Part of a small language model's weights: 24 layers, width 256.
MLP neurons of a small language model. Each row is named by its layer, matrix (down: output weights) and neuron, and shows model dimensions 0-127. Each number is 500 + 40 x the weight over its row's rms, rounded and kept within 0 to 999. Numbers have three digits each.
A block is one neuron, or neurons of one layer that tend to fire together. After each block is what it responds to, as a language model described it from the Wikipedia text at the highest values.

L7.down35:456442486476450473465561473526549477437444496506511498493560493484463502624492489503461452541524516489488507528506522555539496511501474515482474545475497420539500492595515450527490500486454542512522539468472476509493497520498485458546530518502560503466536542575405539539520547564507501511536465503543489479470465486473418522503494496465498519482518538475485567562486506494423502502499
L7.down73:533538479512475481532535544530482467542436505463514520428562476479531496491634471493519564455475488476519433502484556479549490516541515454508504504539486586497444498499393465482540439495539497447533542517465573497475428475482533449486525513459508580533546560500421546530545454520497579466505552509468468497472506528527478522586425437562462455531486532521494483490400485495480586530525
L7.down248:572571520490478532464538466408474521448519539407453531512460516479452556477506467469429450431512466492477501532508454484522478442518472507531510513474590494484539515500570458509519504503527434443556487510489517488468518478453565502491516493529416480542421462520411501507458528475495582491470583565511511469568455470506492507470451453506553499564503543438477481599613568547503527424459
L7.down461:544486465585537583419540477573571532523503561454506518425470443495507422485506456382464460532556468466485540460499504459524499484548524467456526481454484496515477460470439527470495531502533558459538489486502472477513498515461513526521542525437490465468481479492488483465497567528517550487514516540428488384535521539484521500477498487523492504501527432541465503569438566473474500436453
L7.down509:519509471552556485467503514544511495482527438426492482467490498458543379516470533466498500486456474511525507498424488451526529532514479518476583534540488465486502504477491489503536487467471426546533485494510476574464510552522475499526495461475507541531557426485486523549522479509509462493455581485430464411479488576530572523436477463508471470477542523567443478522443486509551471500505
L7.down597:498527479544481580468543465367548513552500468487532518497465459506546542482510448551552463411490468485497476526488514518510489523499451472454491504514481457439446514519473519512523513483486452478523497537470555502504504447500518500504499523534543414570473523491449456510448526534493485453421512490450472499531502493519569476459455452472511565515549461514488548529454523433529515528504
L7.down858:531491476497504508484514457517460513577556505468515497518488482550504477545504511530581536431547465480521518516495508506547465490496628513509480553471468498528522514514511463517491442494518545452481487455479498479562493435494534469505526522413537466502489478413549572511453495481454473510475512505512487503492459512478486445467519533410454444511511524486420416457509509461469481570498
L7.down996:500506552523514543444515488500472486449538537518475524480522500534473537570467470473488465564494525462500482592504472469490498484498432474440493455439550456499501484522466541524557568478460524482535474564505466471487516495531485519563475424509547574480483481473433500525465553476482488472515500450512483518481501519395476519536578497420497493497456542529527538479485488501434487543446
Description: Negation after auxiliary

L5.down201:457509482559475514539533497499550511492488493511523513538488527416504548485455548450452533543550495594524470500487433468528480513574466532474469446552491535547473453446475560567519479493515485504440457501508507491459451554480532506537508540460446565498551527543488456507534543456516466524487498480542464454554471552441544579488431481489507462509568530524508464532608519481474517586459
L5.down986:513578465449499534439519450495517472419389510547545492457446523497495507587507530486548490509523474481567447483506485538539464469493550545459440497627480463499419511452473505552441535501439505504426471521541496454467452460428488475474520474446488560460501533554483481512557482527497472496473512538546574471494479560457438495499513490538528541426545433528487420453434541501460482513521
Description: Verb-completing suffixes

L7.down147:511491555491541537487488508497576478386523500519510549497495508542523471466438429553430423495517540516477481436454445437474578526500562435446504480523520511536461400458480428515514541538496518540479517523592531484557501473423508518567495435535494499602546497532540538486502448500524515505440522439557455491530512559484438508490490506509507440485514492558497499481495502492568458492499
L7.down212:481515564456549546468511550469538532529483535560511531447515571497520495458413482523503484465553551485500460533469500479507477445485435472499549567495485470541458537499426503545574436520527398535520506509534418477508463538528584459505579511516442549469471492535427571499420512503462489491452378502390492465500511541528555467503548447480530489540490516471488546469468591508517507508420
L7.down347:505479495526521472410476449574481482524459515517522475420576482525563474556503533463493469503429476486505486498436400509499510512494565445512556447466478485551495492425498500485487500479485524505535498492609449462510471505499456590507483527538557401582525533542466529500396473505566494500535443571489493501467526542423481552518445471526453480496488515496466413477500460458473448510606
L7.down399:580493547455500619524525490439515465558440469563504519422531614505519421458467536519491505468523524476420492497498440488557594476429410529487497456482575445518497519530430524543547465469574525457508493478562513419533527572551449518527493561465528445488482521541525494463499549469445534506508494451538430484515496443482460433518506465493462473490508510511496544515493626529555517504524
L7.down552:466410537491446497504453493406496539515509528503480506501478559544478480549453487496463521527515573524508456460495494510474496434463515498546434540483517473556508484517529491514478488425545466438462507496541509467566468573456479461479436525512438504560504540507462516506445509500582503527525439477506444505546512463568548391437548488610582508536539488513495511469530512550559484485488
L7.down660:544492547515510520485508490515478489567485520545504499457529434432480507515516435478503478510482590513524501514516523495482491511485435483531586431506563519511536587494530493554520540541522532538455476474528468407535445500490472490557499529450519519486492514545504505535530424395448470446471469557468554483500551568470510521467512543475495482508416500481454515524534446450567508496495
L7.down701:543524566459502455491552511513506529517458533493511518434471496489568513520520487497497476443496511551510516472506477525472559474481502448482495531437374506468437598526481489572466455514534546535446500475514505421456459545473582546593473535491426483523472535497428493497607454487555495458523549492474558544454523516564406422477484447438492506519563515543510444548484536489439555500490
L7.down709:544376509532478516587529518574516494479508520511528521476537488503481469525507470554523556431566484484459470553452453465499516486555552436599519491431414479534547480549441458501512542555533541548495481501499494513538430523502522507538461554487546460519500469453471461437541526506462416417477447475439482491521501456530517453499477561493505521509513429561455553535504543487481545503572
Description: Mid-word fragments, especially "ab"

L8.down274:398562522444505465477472526511500498520484493565525519503499451531461513409554512457503471559570509528476491496422433481478436533537494519498463561513475461440430521533516489597469466497516539470483516448488531551436493573551500525556523561532465490482526460524464512516537544435464520464565485461436453463561529486487504506484474503477507496498467491568536500497492455485483538506551
L8.down599:574553551486461521530501470458516564517491484523562473416472468484540519512523446452575463477412508483431491481513524463535531494497565426491574501467555498542446462519520529529488472530537494562476545473461520520442492533521487559558479485516449428515464564585512510546536424542509514525523485533572500505539477427476490533500549443520539478529458474483506507485557548555423431518512
L8.down883:545390465442444525503461513558492413498434521503484508539509477549525538532435508517457487428447526485480538507429521508490506560571495556607531464479545536459500493517365522477562499503498430493518569497558521499519541564575468534472465516495495532465536494498508549491509487519474498473607505449480450512512452483534568523432476454448524530533535560476535500528472443566484528486543
L8.down924:431495495552465435499490488479460549529489587495536533555408525505576510515471517373499530490539551569415459520478494526528418504469453560520449522427504438506509500574479507496531412531566489565504469416520459387522505468540547496524493436484479497413511524539512561510524444463475574452480517548463578492554522518468548518504458522517518454530542534550488460514510483544423521517532
Description: Mid-word stem fragments

L5.down450:560517468468469505477503454506526426567397484485509531532467478576473526518467455573546497428483457480497442586455438531519484521485541424458487418534473538563568541429416510500473475514449471472544515502522609506531537457428445494487559451544571436489467503521439429498500481500446514465486498492522439492502484501486515487505540525491527502536472464517500530525454496499490513490458
L5.down861:524493458523502522499565533474460488508460501535492446505445508530440498552473566498535524467489483518485449502449458485537462538478508484465451476479455593502495485479512553475562474444504503494522470525504558452554521464486486488507575447496520458484470399526462443413411475512483492507515631464439510454495503589518487436537550484551491474557513441558429536521472465448517508497497
Description: Verb-preceding function words

L5.down637:565490531495463503439469529505444508523438498543562577555515498430500458487482536523506488500557482573489535513456393493533520475476455503528508487620491471461486478479428535402512473518471502520459572510518485527421558491463496475498499510438500559474566500499560455435446462480529571501499473482546589457503459482564513528517463520499513449542546560480571505482451488502531475562453
L5.down688:491518460486448524470514499509558530479510515508466595436550519554440500440492380533430548435493482531467567448492473495432499495501482475463489563421457524474493514444495574551560500565477511441543514521443489562426542496544532535493530489495485424481479422570535567579513390462478460498594566526468471550506445576513527513505484529468487513526467497561449568476527537420549545497416
Description: Word piece after B

L7.down267:589517524480531429485532475487485457533420496516467500502514494495492486560548454561534573479466509505478472555546427509519542540522481440513521484485515530538508449487461549564501492469484475484487510512499565502482457476534482534505560474485490565476470485513513495492443498536508562545456509507469480491471465513547562541451466476530577514531544517480451531468480482538496516466555
L7.down293:529532474536465454505453446502472471534452427484461511501464564472496529539437576486484512543477606565469463503514550455522516494496518582514504451509543516549476467489448476520534485509571480492535493509583498508498485502542465533526487525502495480469468478432522422489481544582567527469551547502556521519432439519453507497494506449424545495567587485481448563457491487524506562474490
L7.down348:425454453465451508480488533566546507541565430420507489474429456513566423468465538496504486556456488568433477509499467473493494518476567544481556535491515500490502489441507508436544483511454506523528420457562446523466537486517577536559505488443495511476548453449534470525498511502563519554490528511529489542511512521492442498493532455464487494485522503476506527461414431563493504514583
L7.down501:474434499554509544516483431549495488528496585494520481503505523438523508479538478500533509547569587504502525508522531500537449477442557524500503520427501466558513492552440462438537481562519503490566475466475471425554482598555481449559493505464602496447516461528530547511508530540469498470528456510493420532517543461523477428480480501522496498447520532554549492568522473481477475509460
L7.down535:491511487483494558517518482551489556471554440474495523525531568443427472461510466530534501529595452488570468508485474562477458508504496526534512422437555461520501486377456420440502533496498554455501448447428512544473547443471487573529500520534529551480501468514526541442534552591506436543574484539518499444460526548546516482458533524497498501497446468507525494547469547520534477472533
L7.down672:555518583549505558429471518401444435502456522499507514532524617496463444518452415474470412477517472497536525559479504510484538568449436572509489460517473503504541503496454495467478554519531461450461495505471482489478508554475594523538427571551462513469491542423440431564506575580478477472537484520475507530469410477482492508449501501484572524512538455422512521515451563493483544544470
L7.down799:427486497480553538460536438481472546548493501499482535557516512491500478477533604490462479532469512559475510537452491446518520485499481489490497447455416538472479542528501490433474541477573504531536460503489472567435481464509432518446441463524516516476519530552402516494508517478537486587452592494500513466498492458434466509516471449511518520519531595495452509468548471513468490494508
L7.down946:434489496519501483540433568535536442469468518490477511503550515553483537483524458456502581544589434516535458551516499507488559444580474527519411542458488488507472458455507459515552436484515441538480543570477500440508492518511477478524541558499487510510486489547565510460556469496513578593533499514525491496543495454545567521605465444451469460510516492496489499465465507514508440516461
Description: Verb inflections before prepositions

L8.down129:487461426481535506460529500514509485450530568480511523523516446471501487434474479396493552527463592596420549525501499514519478440529537484535490475490531513546481438403530527459586395463491521621586465556526493461501515536538485474538489505437489490433501475535562534501444501445534525455533580440499537500467497491501476512526477426506458472495488429538432439545456437470546505534531
L8.down233:501528466475444491472486467534429495533551483480483520512503530521433450568570599471434483505581556518503508493490523508451557590559505460610524546468466498558465505479528558478612500510596528478512496453459493517459517490475529508543482508487461491534471500468518545427464438468533562538504553468457509485472587533552474469521507409563574529525511453459484471474443499487485438494494
L8.down511:490501501514456465521497505429467479565541507485487496491565488489509602414477561509514567465526491541555503503411584446469564497512526598514533495498528481458559513511520522573450476504537468523489489435514556552499476496498525487459488520539479469534499515501494501553529420468485447461520556559479432419571482542441508513452501476471517441578498472554591503529504514549493552533498
L8.down968:500595540491501456505469500547461387538545465494497493487461462590514460503483496526449473501452483469555453536509482507565564438510470493466507464433496468563458546484538534459499514508488558501551498493471515456581502596493538388482467476522468611495488459560516505559491412541490566500474498427505521497530451495524497491485407495509442457460496448463509553406427480524501465508503
Description: Negation word "not"

L8.down21:466554454485460514468524508541570460423490524434535504593516470511438540568511491506527509445576545505545478582518507457520530536569480469486489496440388429521507443505603468514537513502493472528534475479528493504530489544459548514433524474463469527433505450444431498485527456519533463506504557430509508555514447518447524490470522494490439488494542447505523516492454533514482529550506
L8.down259:499520508555471544519479463477552440479508526575558489508514550458491477468457550453481477481465539474516466512503493446533558524537490516471469503533421489581441439469557600447509445461497505544487534479496538541492513418406530512504485456436589515503518471514457492484399442498535492437442497510469493582497490523549481534477482511473461501484528485504471522436491502442532519526516
L8.down682:520493486541462569544496475522562540582457523519552488517521542481477482487525489489472562522496508504494431459526522559469491515515509520511500485441495533497543447488591512491520490470486502522475496526570505529482454432531537497542552450519540433475480500471459489462437492469478539521494495467464482514465520532419465500452494475431460486511477529458474546459483458517475526481559
L8.down831:500517501563494553536461470516515515458497505500534478543494435509477500490537487511486534509460574559502532529458482533438469498515493490479381591535537508580464519493559473449500484502569477491428473540531425528439498482387525509535517484421524472498519503470559484508527468436548558489476560515578522436516537602458452470523537459511480488431475487451499538504532479501566466477539
Description: Mid-word stems and civic adjectives